From a checkpoint of a small transformer trained on Wikipedia.
Training: a variant of Muon for these matrices, 447M tokens, 6814 steps.
MLP neurons of a small language model. Each row is named by its layer, matrix (up: input weights; down: output weights) and neuron, and shows model dimensions 80-175. Each number is 200 + 30 x the weight over its row's rms, rounded and kept within 0 to 999.
After each neuron's rows, "fires before" lists the tokens most often just after its 100 highest values on Wikipedia text that the model never trained on.

L13.up691,216,178,176,221,185,215,206,189,226,139,168,162,189,218,223,136,234,157,218,207,195,162,206,182,212,238,158,183,191,258,267,242,210,228,220,186,172,172,191,218,148,221,219,252,203,207,197,227,158,174,105,193,302,230,186,191,233,153,186,238,294,210,204,173,182,197,168,174,211,178,216,142,204,215,246,246,149,215,267,175,170,186,165,245,156,225,224,243,179,218,163,214,222,210,221,207
L13.down691,173,183,190,224,189,164,209,199,148,181,209,254,207,179,151,220,196,171,164,197,188,161,186,145,199,270,215,248,224,178,143,212,159,230,114,170,221,180,236,200,205,226,169,152,192,207,185,213,197,190,197,231,182,188,205,185,179,250,212,190,221,204,148,214,191,198,222,199,205,247,230,211,182,193,170,253,252,199,220,211,146,220,211,185,199,182,212,218,149,213,243,229,196,201,171,219
fires before: "in ", "out ", "el", "e ", "is", "ed "

L9.up553,168,208,251,161,186,168,216,174,198,157,213,218,226,171,210,179,246,188,226,217,190,230,240,179,173,278,219,187,144,206,186,186,220,199,220,159,169,231,230,239,263,162,155,209,205,171,171,174,211,198,161,148,311,220,195,249,180,153,260,206,218,165,206,162,218,182,175,165,222,173,167,247,162,205,233,217,233,206,188,236,198,201,162,198,160,190,195,236,179,220,199,206,202,154,196,236
L9.down553,233,220,195,189,154,230,202,177,197,219,210,231,200,197,229,128,144,145,199,163,177,210,205,219,212,182,239,249,201,238,169,165,194,204,241,286,186,174,195,179,159,204,202,171,223,220,184,169,211,196,212,240,243,193,241,202,183,183,237,247,272,202,201,187,167,214,115,250,208,235,186,190,216,227,227,177,225,211,193,207,164,203,217,218,180,178,204,164,190,163,200,203,188,200,229,171
fires before: ", ", ". ", ".", ": ", "ed ", "ing "

L3.up238,188,186,149,238,220,188,166,177,198,218,236,188,225,120,173,236,195,141,281,202,170,199,183,183,201,184,214,142,206,195,207,164,177,185,154,173,203,204,223,218,209,185,204,186,213,181,195,200,270,227,210,187,181,162,135,193,228,176,159,231,173,179,199,166,155,208,184,230,148,220,159,176,196,223,222,192,272,194,262,216,157,204,190,221,179,192,161,172,178,182,193,198,176,245,170,178
L3.down238,159,161,147,172,227,165,177,174,215,222,294,191,253,195,246,246,167,178,251,201,179,198,183,156,187,230,221,151,246,254,241,145,174,215,212,172,272,178,186,202,227,173,186,216,187,245,220,229,202,187,176,247,199,154,246,223,212,241,204,267,215,218,198,179,205,172,184,219,146,230,172,157,198,185,175,159,195,170,262,183,187,224,212,220,225,170,161,197,191,164,222,152,202,177,167,170
fires before: "n", "h", "ned ", "g"

L6.up993,181,166,205,175,204,201,149,201,198,93,122,196,197,181,200,218,173,195,186,196,178,238,222,239,273,233,156,189,232,188,178,130,274,161,232,209,243,173,196,210,206,226,105,208,237,192,207,205,218,218,234,207,189,208,210,204,217,191,216,146,231,171,249,173,194,216,190,173,149,212,201,173,161,190,179,253,252,164,206,191,244,198,202,195,174,236,206,221,163,207,219,270,188,206,186,238
L6.down993,163,200,127,182,193,192,156,130,175,232,210,191,220,187,176,185,219,239,198,232,203,203,228,159,236,186,154,188,213,204,204,145,179,243,223,227,242,256,203,192,199,211,198,230,213,183,260,207,164,160,224,148,177,228,190,254,228,198,243,251,236,223,172,182,202,238,234,172,196,238,255,216,198,199,210,178,216,119,210,204,195,164,242,207,237,204,200,238,248,192,220,201,152,192,199,232
fires before: "| ", "0 ", "|", ".", "4"

L6.up282,193,207,209,208,222,244,243,187,233,212,232,188,177,227,168,242,174,217,206,259,174,233,170,170,247,281,182,238,202,207,206,238,201,226,251,209,204,204,167,210,167,219,208,207,167,258,154,226,218,221,169,183,199,206,187,194,167,196,240,203,195,221,178,181,272,205,179,178,181,163,199,211,140,238,230,178,178,198,197,214,224,174,215,227,181,223,149,164,220,152,252,140,187,185,212,182
L6.down282,213,241,171,184,211,219,187,164,208,205,217,189,186,271,171,203,222,171,256,278,229,279,238,209,226,209,191,211,196,248,216,198,244,202,226,184,204,242,195,179,233,203,210,262,194,231,171,200,254,229,232,169,236,220,192,222,189,224,206,138,193,216,221,190,240,141,164,199,171,206,204,207,222,224,163,212,197,187,228,213,179,234,208,220,199,156,200,186,227,213,149,218,189,172,209,197
fires before: "0", "3", "\n\n", "5", "\n", "00 "

L3.up434,216,185,171,186,233,236,186,244,197,199,174,187,224,228,193,239,179,195,199,278,204,201,193,215,189,175,250,188,176,188,223,194,223,174,182,225,183,176,227,183,191,206,212,248,184,226,220,193,186,181,197,221,242,246,194,141,179,181,194,185,236,194,163,267,202,196,167,185,264,198,216,213,207,167,172,229,144,210,250,246,190,218,161,242,235,172,149,145,200,250,185,206,176,182,191,222
L3.down434,204,183,181,154,215,232,198,199,250,178,223,197,178,247,246,255,204,211,129,188,171,230,152,197,151,178,176,166,266,231,245,207,242,185,166,218,196,196,179,201,170,229,201,278,208,220,217,186,211,220,238,178,195,259,175,202,196,176,225,247,259,184,175,226,186,257,192,210,221,178,228,182,206,238,196,169,197,194,227,213,183,200,179,167,181,150,186,202,183,263,200,238,188,181,201,202
fires before: "national ", "ub", "as", "a", "ing ", "os"

L3.up456,193,210,198,237,203,244,226,216,167,187,225,252,258,185,194,172,218,183,240,212,207,199,217,197,258,223,157,195,178,192,197,216,172,184,236,205,219,219,199,180,186,203,221,153,235,236,203,208,255,154,168,151,219,208,195,160,229,217,151,193,210,214,184,186,293,189,197,197,180,210,216,193,201,229,189,202,209,171,205,187,222,195,191,265,145,220,151,205,139,210,188,150,243,191,201,241
L3.down456,171,246,184,189,236,155,201,208,143,201,183,209,177,238,265,227,201,155,152,237,223,219,184,170,237,217,173,172,203,162,238,193,202,148,232,157,189,238,173,221,215,213,197,214,215,249,219,171,243,202,272,151,206,208,226,200,163,259,217,154,209,233,224,186,175,176,199,221,218,229,223,229,190,206,220,175,253,222,166,179,189,184,158,168,216,252,189,119,178,210,245,165,233,171,195,185
fires before: "\n\n", "\n", "\"", " ", "J", "S"

L5.up608,222,215,159,161,233,159,163,199,172,230,191,163,208,205,167,235,265,196,173,232,226,166,229,209,165,163,229,208,215,240,239,205,249,181,195,211,215,250,219,196,195,204,223,183,236,246,209,168,194,222,216,134,194,294,211,192,187,222,127,215,147,238,233,251,167,203,237,235,241,206,196,229,166,182,164,209,153,210,211,203,164,188,228,174,187,221,179,204,240,208,148,235,207,169,216,230
L5.down608,165,214,198,187,182,193,187,231,219,182,184,182,238,237,170,162,194,223,171,211,144,245,177,289,161,223,191,230,214,242,183,229,174,236,175,237,255,221,181,212,205,113,128,277,222,211,255,190,168,236,212,207,168,172,170,191,187,202,179,187,210,201,212,224,169,192,179,230,196,218,200,206,199,210,221,195,192,188,229,213,168,170,161,175,215,151,184,205,175,212,189,236,195,154,211,194
fires before: "ub", "as", "a", "ar", "ass", "u"

L4.up101,236,230,197,226,248,209,187,176,226,246,151,214,205,159,205,250,202,171,229,196,189,182,133,191,168,190,254,237,222,202,201,213,226,127,198,236,188,203,248,208,210,266,231,188,192,154,155,192,184,217,194,217,206,238,161,214,177,212,183,228,221,250,185,224,183,221,214,173,197,239,160,206,240,194,233,209,220,229,198,187,180,164,146,193,266,182,147,199,198,170,201,180,170,257,162,149
L4.down101,173,189,251,188,182,216,202,205,168,232,206,234,191,170,216,264,161,210,197,184,233,197,190,198,202,182,213,221,180,251,200,179,204,209,187,163,156,216,273,183,186,198,153,218,155,178,218,165,220,216,207,257,220,220,181,242,211,158,203,221,252,209,234,195,157,188,185,171,208,210,171,160,180,197,235,194,185,238,203,168,208,174,175,183,229,188,159,230,212,198,239,225,178,162,209,219
fires before: "national ", "2", "n", "l", "ned ", "\\"

L13.up650,199,180,222,225,148,209,214,199,162,217,227,194,204,195,252,184,266,176,179,239,219,240,180,178,231,158,223,158,244,205,190,158,189,211,246,238,229,214,202,213,190,241,232,181,260,260,174,207,218,190,205,178,156,173,176,141,228,215,181,239,240,223,196,229,200,196,187,231,174,160,183,212,193,198,226,188,144,186,196,195,212,169,241,171,129,202,162,162,230,189,205,182,166,195,208,196
L13.down650,207,177,217,162,226,208,168,198,141,203,157,197,202,229,234,201,173,189,149,206,247,205,233,207,217,162,195,207,123,208,189,218,151,176,224,221,199,214,190,183,201,164,198,206,160,222,229,171,175,156,193,210,174,172,217,162,213,196,230,258,179,231,177,240,210,163,140,253,192,263,239,222,219,201,195,171,186,200,154,142,214,251,180,226,252,241,224,231,205,238,183,215,181,194,159,199
fires before: "\n\n", "\n", "\" "

L3.up592,201,221,196,229,191,208,174,187,170,135,208,154,280,212,244,169,182,191,237,219,199,196,243,179,146,204,174,161,181,181,216,216,240,215,160,230,199,194,175,218,182,185,152,157,194,174,162,229,202,180,127,187,222,215,233,210,185,189,204,184,160,162,186,201,217,217,186,232,219,164,258,221,242,155,177,207,211,134,204,221,165,166,216,232,183,162,244,207,203,208,193,180,227,221,163,214
L3.down592,184,200,210,201,209,190,214,197,135,160,238,185,240,201,258,210,193,222,217,161,219,188,195,178,146,222,216,152,159,171,254,178,214,170,154,185,174,168,231,179,202,208,128,201,186,233,142,202,171,188,145,187,201,153,209,222,216,226,182,178,183,189,203,228,209,233,219,206,246,163,191,209,245,178,193,197,237,184,216,228,210,167,183,205,199,172,198,181,175,243,235,173,217,191,175,213
fires before: "ic ", "ation ", "ished ", "ar ", "ic", "one "

L9.up131,196,197,165,162,200,218,217,219,217,211,170,214,219,217,133,206,257,192,179,190,177,180,199,169,122,164,196,214,229,196,257,241,229,200,133,219,231,239,204,162,222,167,232,193,159,248,248,192,224,192,189,204,221,265,182,201,189,215,222,233,239,246,219,199,196,183,234,197,193,192,158,249,216,181,212,126,196,206,219,195,221,212,175,204,232,217,128,183,185,202,159,189,195,199,197,205
L9.down131,179,192,185,195,235,186,191,223,223,178,223,180,218,219,148,208,178,242,207,217,194,196,195,208,165,185,214,217,193,231,232,252,219,241,203,171,228,155,205,189,186,205,231,192,212,198,164,204,231,175,221,178,276,215,179,186,237,176,168,207,189,245,196,218,198,224,141,222,178,235,183,211,233,204,185,190,188,141,260,224,186,273,204,145,220,207,151,224,205,190,147,192,204,262,193,229
fires before: "ub", "as", "an ", "a", "u", "ass"

L9.up333,164,250,236,172,203,189,187,199,171,178,176,279,158,175,198,219,264,184,205,284,235,159,220,184,158,150,153,185,193,174,212,235,176,237,201,191,198,159,238,244,192,216,219,215,220,225,174,234,250,177,238,170,180,184,200,225,220,146,212,196,216,260,175,177,167,166,198,201,231,266,166,196,217,249,270,235,184,168,172,215,198,162,217,155,242,170,245,182,165,223,215,206,165,197,193,170
L9.down333,172,182,168,206,213,212,237,231,164,164,68,215,176,227,244,237,185,143,192,193,168,171,197,183,182,179,210,192,214,146,210,219,189,160,197,199,173,198,158,222,176,134,185,191,276,203,215,223,188,201,171,196,235,175,201,169,187,230,215,188,169,223,211,184,218,237,161,257,230,234,236,210,182,188,197,160,136,209,184,207,222,166,198,271,155,220,239,201,221,162,167,219,228,181,214,202
fires before: ", "

L5.up851,166,166,200,209,183,203,207,143,163,225,198,164,233,207,178,197,238,226,187,255,185,201,182,205,188,224,234,230,176,185,184,202,198,206,193,213,229,191,181,242,209,255,233,214,170,235,174,246,188,144,255,225,203,233,212,138,174,197,228,186,187,208,195,153,224,204,149,153,237,232,222,146,231,168,188,232,221,221,242,259,213,239,200,194,161,207,242,225,239,177,110,205,165,258,193,219
L5.down851,233,157,223,216,184,256,170,234,221,215,202,182,220,181,188,190,234,192,158,263,227,195,180,163,216,239,278,168,184,269,152,174,161,228,177,203,251,165,214,227,184,194,234,190,205,228,187,218,148,193,173,199,185,178,206,211,212,215,228,179,151,230,236,197,284,259,117,185,172,212,140,203,212,194,235,230,184,211,192,194,186,212,183,230,206,197,187,214,188,179,162,267,152,254,250,186
fires before: "Y", "org", "or", "Z", "M"

L10.up672,187,199,205,167,231,220,252,209,189,238,183,207,239,215,198,179,214,162,179,241,223,143,228,203,235,225,246,203,171,200,174,183,227,210,198,160,229,265,209,183,196,205,192,149,176,142,205,222,230,219,205,206,203,231,208,177,204,143,208,210,205,175,189,179,180,187,180,203,209,169,219,205,184,225,156,210,200,169,210,212,265,155,168,189,244,140,182,218,168,271,211,218,234,173,157,163
L10.down672,218,219,162,255,211,224,221,192,180,163,188,239,201,204,195,177,165,237,191,164,191,245,208,196,200,185,225,185,220,196,198,220,193,199,208,194,237,151,219,258,151,202,230,219,251,188,210,185,189,172,233,214,214,224,206,247,221,182,177,275,181,233,230,230,205,201,242,150,197,239,186,181,195,178,160,238,229,167,208,189,176,159,215,200,162,208,223,158,199,148,211,177,190,154,242,248
fires before: "of ", "ed ", "in ", "ally ", "in"

L5.up36,223,214,213,204,208,199,155,234,183,186,223,210,207,214,148,190,256,171,214,177,160,161,205,184,219,242,203,184,213,207,223,206,161,167,179,254,206,224,155,178,138,202,212,207,240,206,208,222,177,150,174,245,235,222,211,218,161,214,221,221,216,144,197,215,212,215,189,236,223,235,159,184,242,145,241,232,248,206,250,262,132,189,190,212,206,190,274,182,205,173,164,248,199,166,149,223
L5.down36,163,188,235,189,234,190,159,194,208,227,261,155,222,226,227,200,178,219,169,166,115,199,200,164,173,245,204,226,222,206,191,228,172,161,185,221,169,252,196,213,184,260,203,219,211,228,183,253,168,222,172,210,198,238,183,213,189,212,212,209,207,195,209,179,302,199,170,228,195,217,144,255,240,219,261,201,198,199,211,213,216,220,165,171,209,194,235,174,242,196,173,179,215,177,186,222
fires before: "0", "ic", "ic ", "ec", "in", "9"

L3.up490,203,231,186,222,260,206,200,177,233,218,171,237,209,151,233,215,239,195,246,208,237,177,239,154,173,204,196,197,157,228,175,147,212,154,209,162,176,183,224,238,233,160,204,170,251,167,160,218,235,211,187,246,194,237,151,225,182,192,204,195,222,217,237,193,169,180,190,198,178,230,198,173,163,222,213,243,141,317,185,215,218,167,203,193,159,175,186,147,213,228,228,157,169,185,166,234
L3.down490,195,210,195,203,237,213,181,189,228,248,195,218,200,179,219,184,216,224,194,179,208,205,218,272,189,208,173,220,139,243,176,144,158,147,224,196,212,208,222,290,217,178,227,199,214,192,193,197,200,206,178,272,172,208,200,222,176,192,221,189,230,221,246,225,145,216,152,192,178,201,157,160,160,203,191,176,162,265,188,145,196,205,196,216,196,162,177,204,203,220,210,174,152,155,177,217
fires before: ", ", ". ", "i", ".", ": ", "ed "

L5.up981,211,197,201,237,179,266,245,242,212,208,250,163,159,155,182,192,241,149,208,242,160,193,156,232,170,237,156,175,209,152,191,200,212,243,204,185,240,139,184,167,251,225,189,238,204,205,212,226,194,176,168,210,177,217,188,215,206,225,214,222,269,248,198,211,153,194,209,101,182,227,250,206,204,189,226,221,221,192,135,229,228,205,179,243,159,211,214,216,232,203,219,235,202,195,194,187
L5.down981,206,196,158,163,209,296,155,208,240,151,184,159,192,165,184,220,171,172,180,245,195,159,212,220,208,194,193,200,228,271,189,194,185,233,227,205,231,199,181,169,230,192,197,207,233,218,212,275,240,215,230,223,194,210,188,166,173,223,188,205,222,216,205,185,221,206,274,207,192,237,261,180,194,179,202,179,209,204,145,246,193,233,174,229,192,180,185,240,184,217,176,244,180,199,210,157
fires before: "ed ", "el", "is", "e ", "ing ", "er"

L10.up13,159,195,200,174,219,279,225,166,247,185,233,199,204,176,237,163,156,205,202,116,182,199,228,193,215,228,171,211,194,214,168,204,236,183,224,193,203,198,212,171,245,185,207,159,136,210,137,191,226,194,169,222,205,174,153,155,226,195,190,204,189,192,179,140,291,181,199,124,229,181,208,208,206,216,209,188,229,202,200,184,223,166,200,236,224,216,156,199,162,202,249,216,236,200,149,188
L10.down13,212,190,178,235,225,192,208,155,206,175,246,221,206,223,200,235,174,195,166,199,194,204,214,163,186,171,242,182,197,185,250,226,205,229,177,191,181,166,195,176,220,236,237,194,155,213,202,201,174,192,148,267,185,180,179,228,192,186,216,229,159,231,164,180,157,179,223,197,175,214,215,228,187,199,203,210,215,269,183,221,169,179,172,192,226,235,150,188,225,188,161,187,240,191,196,256
fires before: "ed ", "ing ", "es ", "-", "in "

L3.up247,206,212,177,212,200,203,183,182,206,233,211,208,157,229,190,247,203,231,213,244,195,202,189,240,191,193,198,142,251,184,141,153,211,205,229,202,178,209,196,172,198,225,205,173,222,194,208,210,199,184,250,222,220,172,181,202,189,263,176,181,197,242,200,215,157,186,206,215,189,141,231,178,205,218,207,258,191,207,188,194,185,175,253,217,202,195,185,164,179,255,202,257,170,196,177,185
L3.down247,166,214,247,164,209,222,186,184,254,228,148,214,174,124,209,261,114,218,168,186,190,226,144,260,202,228,232,198,213,199,151,159,187,208,175,196,190,227,178,171,176,163,219,154,227,200,193,174,249,165,246,229,167,202,181,240,210,229,201,242,176,235,250,191,205,159,156,227,203,211,195,180,192,218,223,167,171,247,224,215,201,214,209,179,179,173,167,193,218,250,257,199,189,211,207,176
fires before: "th", "di", "str", " ", "si", "st"

L5.up1010,172,229,163,217,174,236,172,220,216,263,215,180,203,234,168,163,202,201,272,179,137,145,217,209,192,218,169,161,178,162,184,193,180,190,216,154,185,174,174,204,224,236,181,213,193,239,212,208,185,193,187,197,238,172,192,121,211,166,202,183,214,212,172,143,189,263,235,231,128,225,225,234,200,150,205,250,233,189,258,203,215,181,157,211,142,222,188,171,119,208,156,219,185,183,214,212
L5.down1010,181,158,161,175,151,159,162,202,180,159,210,226,181,231,238,200,198,173,123,164,235,176,192,218,144,180,166,212,222,248,203,220,157,190,177,237,159,186,202,243,186,176,167,223,206,215,230,224,218,222,213,223,194,206,141,188,186,264,168,233,234,177,225,218,175,190,177,211,199,183,217,138,230,199,195,209,168,161,196,211,225,182,171,151,191,156,207,227,190,225,237,156,155,177,195,254
fires before: "| ", "(", " ", "\n", "– ", "on "

L4.up804,255,153,210,123,245,184,216,145,201,243,218,179,169,207,206,227,237,166,117,184,237,196,246,229,203,217,260,166,264,190,122,186,240,206,273,235,201,232,141,175,190,202,179,196,214,202,206,165,183,176,213,181,193,223,219,163,157,226,225,201,228,179,158,175,213,142,178,165,254,155,190,175,237,188,142,172,183,245,200,240,177,218,165,225,219,217,201,178,231,213,193,225,228,178,188,199
L4.down804,234,217,210,154,229,226,184,178,194,141,233,225,143,202,282,234,191,180,171,143,229,225,224,231,168,197,173,142,222,207,187,191,250,198,251,239,194,211,125,198,168,162,153,195,171,242,172,202,204,254,190,202,166,241,203,165,205,166,230,201,162,165,162,249,256,182,214,181,254,182,184,209,274,225,171,248,156,216,173,204,185,235,167,218,201,195,196,170,202,214,221,185,184,157,205,215
fires before: "si", "in", "st", "th", "as"

L5.up628,182,161,213,247,167,221,133,166,178,197,185,213,249,182,160,146,217,215,197,204,206,215,211,222,186,163,288,164,191,184,187,166,245,232,237,220,202,218,213,205,194,212,208,161,204,207,233,182,196,211,220,263,171,199,222,212,171,115,167,233,189,251,176,152,226,175,238,253,177,217,225,239,228,144,153,211,158,207,223,194,231,172,191,203,137,230,180,239,184,168,163,213,153,225,220,205
L5.down628,169,165,259,258,172,217,156,186,165,172,172,183,232,165,161,151,210,256,184,181,239,218,156,236,213,204,235,126,200,182,206,176,230,200,236,184,209,196,223,210,181,216,173,180,183,180,229,232,180,249,226,220,154,232,236,218,209,131,174,249,164,218,154,187,221,225,219,186,197,305,215,258,209,212,192,235,190,195,220,206,229,211,176,207,147,223,196,223,238,121,187,224,145,226,180,159
fires before: "Y", "org", "or", "Z", "A"

L5.up974,239,199,241,190,233,175,183,212,182,193,202,241,215,217,168,220,220,167,181,232,213,205,226,112,216,229,222,204,173,173,212,245,233,176,212,162,230,207,150,201,217,255,181,241,169,196,184,216,158,202,208,170,185,209,191,222,224,226,163,165,180,244,229,235,140,197,220,181,188,228,201,180,212,185,252,223,215,144,167,199,173,191,234,220,192,187,191,221,202,189,189,182,220,210,151,215
L5.down974,226,201,226,202,189,221,189,290,187,213,211,165,175,216,184,215,205,260,157,188,212,207,205,213,183,263,176,199,159,223,221,220,191,209,213,179,170,195,246,235,200,213,159,227,206,168,240,198,240,236,203,222,250,193,219,216,210,220,215,213,219,193,255,248,197,175,172,169,132,209,214,193,223,183,179,213,196,185,184,236,217,201,181,174,177,185,209,212,179,242,215,188,165,215,212,216
fires before: "-", "b", "s ", ", ", "li"

L6.up66,193,203,220,207,230,160,180,164,203,224,210,147,215,136,224,232,201,178,140,266,167,224,239,136,255,210,251,178,230,218,195,193,213,188,173,189,198,190,191,195,205,232,172,187,200,165,188,229,174,190,179,224,175,196,210,207,178,162,239,230,211,125,167,201,223,213,214,185,121,175,160,198,144,265,214,216,222,198,203,230,229,251,185,180,166,196,235,242,167,220,211,228,216,219,178,253
L6.down66,178,238,192,266,178,198,173,216,209,213,156,200,224,191,196,173,178,198,223,150,204,231,225,216,157,196,160,221,171,244,181,162,214,231,222,216,252,194,248,199,190,164,261,257,149,210,182,263,210,192,196,158,195,160,208,263,265,255,222,179,161,175,221,243,196,165,180,173,177,231,214,149,175,145,198,220,203,161,192,188,190,201,241,199,225,215,182,207,189,214,222,186,234,140,210,179
fires before: "\n", "\n\n", "; ", ": ", "| ", "."

L5.up564,209,208,213,163,207,155,198,200,199,152,190,211,255,221,178,180,201,186,180,173,166,173,133,191,205,182,181,286,230,206,214,177,232,187,202,218,178,196,234,158,207,224,228,217,223,150,163,227,202,215,175,213,217,183,250,184,141,157,248,165,211,222,208,192,202,253,191,218,219,207,155,233,202,215,160,229,219,156,203,137,280,225,160,236,232,191,214,235,201,183,186,156,192,220,218,135
L5.down564,222,203,160,192,174,179,218,256,191,158,177,189,153,178,141,245,191,187,153,202,218,227,197,245,171,185,241,277,191,160,237,152,252,215,184,204,199,183,193,266,232,190,179,180,231,207,231,219,166,215,208,145,197,219,220,174,217,136,191,173,183,182,165,227,172,164,144,150,170,181,168,202,205,196,210,195,197,132,283,171,215,176,231,237,198,213,194,188,182,247,203,222,224,230,147,193
fires before: "k ", "ks ", "ld ", ")", "ip", "l"

L5.up523,191,222,184,160,190,250,240,214,144,157,170,200,216,199,186,183,217,184,254,196,199,222,165,214,189,198,233,209,180,149,267,199,195,245,171,189,243,229,192,192,276,220,200,184,234,181,201,234,226,196,216,200,233,191,201,197,188,181,188,168,212,218,219,222,187,199,206,212,225,213,168,245,170,179,202,223,198,200,196,253,232,140,220,219,203,220,173,176,111,169,201,162,165,204,221,182
L5.down523,160,223,200,141,188,234,234,238,172,206,154,190,212,211,166,187,211,225,203,199,270,206,204,173,231,154,225,235,202,222,243,148,213,204,171,195,209,229,221,227,219,178,158,170,205,161,130,229,235,158,223,264,232,195,171,230,199,211,151,189,211,236,223,160,147,263,207,154,214,252,227,200,133,164,236,217,179,239,149,228,185,162,190,232,203,178,172,206,173,191,225,184,224,142,210,186
fires before: "s ", ", ", "N"

L11.up965,179,199,216,198,195,157,223,237,192,230,206,175,231,265,211,165,208,197,169,163,217,166,148,218,232,156,171,226,163,227,232,200,234,206,176,170,176,183,156,207,226,195,264,183,116,236,215,227,237,210,228,195,215,225,199,142,172,228,221,147,213,192,183,207,198,243,194,228,206,171,241,170,212,224,165,177,224,171,210,192,260,173,192,179,202,246,159,183,205,230,239,200,164,186,223,181
L11.down965,221,187,217,197,142,168,222,191,214,210,184,201,219,210,277,179,270,223,217,176,212,220,176,210,220,212,200,243,220,235,204,214,203,232,197,200,178,232,177,229,223,157,204,233,165,237,211,175,219,175,215,167,206,219,171,181,188,160,235,221,278,172,165,191,193,235,194,217,200,232,193,131,240,234,211,196,218,127,216,213,240,140,153,244,161,249,188,176,223,205,272,168,176,207,167,179
fires before: "the ", "a ", "that ", "his ", "to ", "it "

L5.up858,258,149,217,142,191,176,178,190,239,197,205,217,217,186,254,255,175,218,212,226,196,229,148,236,200,170,190,204,256,209,224,161,193,196,262,162,182,194,198,182,229,190,196,185,194,160,179,243,192,167,185,184,173,235,213,188,208,198,218,236,165,244,189,162,190,240,206,196,202,156,187,224,213,177,139,186,234,169,217,262,186,236,210,162,227,196,200,219,205,196,198,181,224,176,200,133
L5.down858,236,209,180,193,223,218,185,200,237,220,177,208,193,227,171,153,244,200,221,229,203,229,182,193,174,206,159,216,190,204,251,204,239,179,225,142,204,187,211,231,199,167,202,252,200,178,194,209,204,201,206,229,194,250,186,180,234,176,162,235,224,193,172,197,157,194,150,173,191,216,217,202,206,165,205,189,186,163,239,230,188,187,213,171,170,242,190,194,203,209,252,180,259,171,192,208
fires before: "u", "ation ", "(", "am", "ag"

L3.up405,218,161,187,148,110,198,192,190,204,201,227,246,144,167,176,196,247,162,190,153,184,153,185,182,217,273,208,205,226,183,182,170,198,176,183,265,177,236,218,165,221,183,240,212,252,180,199,190,170,172,198,209,212,184,235,188,214,172,165,198,236,182,190,214,145,188,202,235,235,167,132,204,240,157,197,185,243,198,220,177,221,160,202,227,159,190,227,218,186,196,185,202,161,195,197,176
L3.down405,203,180,184,145,184,219,225,209,198,228,303,181,211,196,156,241,243,227,180,179,192,201,208,216,209,205,184,225,195,210,236,200,174,179,233,255,155,206,131,182,255,196,165,200,224,184,205,199,157,180,207,176,184,179,205,197,179,214,218,201,280,170,183,205,232,218,207,227,220,170,176,196,204,205,253,226,213,233,186,177,200,174,178,236,159,156,224,176,176,194,193,195,203,189,188,199
fires before: "0", "7", "8", "= ", "9"

L4.up507,244,218,187,196,188,165,222,169,175,152,210,211,182,181,194,262,165,196,214,164,106,237,139,174,159,218,186,222,249,216,153,174,232,216,177,224,216,203,221,167,194,236,160,216,251,178,182,213,140,171,201,150,163,195,230,153,160,166,202,222,210,235,180,229,156,193,252,229,175,144,185,229,195,226,179,181,190,232,205,212,157,212,226,192,178,222,157,208,245,202,155,188,190,205,225,173
L4.down507,202,155,165,209,202,159,224,214,139,150,179,235,194,111,218,234,167,213,173,128,139,208,181,171,236,173,215,239,220,238,174,205,190,230,218,171,229,184,175,192,196,165,159,178,229,201,156,200,184,187,239,182,171,219,202,225,217,182,192,271,177,212,173,209,212,251,247,202,163,173,169,225,204,237,223,149,234,160,268,202,232,236,231,200,183,184,167,187,266,191,222,194,230,179,184,204
fires before: "l", "k ", "ks ", "ld ", "ity ", "nam"

L4.up722,216,202,149,164,202,217,224,207,167,179,187,178,239,165,216,223,206,188,167,191,210,207,182,183,200,254,212,174,251,210,239,189,222,191,225,158,194,178,191,198,207,236,161,252,200,172,211,203,181,191,172,127,185,155,234,202,193,200,234,186,189,243,162,189,245,175,211,137,221,184,210,186,204,203,209,206,269,167,223,170,151,212,198,226,242,188,178,242,193,229,159,171,256,169,267,143
L4.down722,229,212,194,227,235,191,183,261,170,208,157,208,166,230,256,203,244,152,206,219,286,267,251,197,140,219,251,219,204,175,240,234,190,136,257,195,177,178,233,180,189,182,244,204,175,239,226,167,164,235,217,182,213,166,172,120,253,213,199,167,228,199,254,212,215,228,175,204,208,185,209,226,192,245,192,209,203,214,173,203,175,179,212,221,124,213,167,235,214,261,203,195,239,201,180,205
fires before: "am ", " ", "er", "am", "s", "("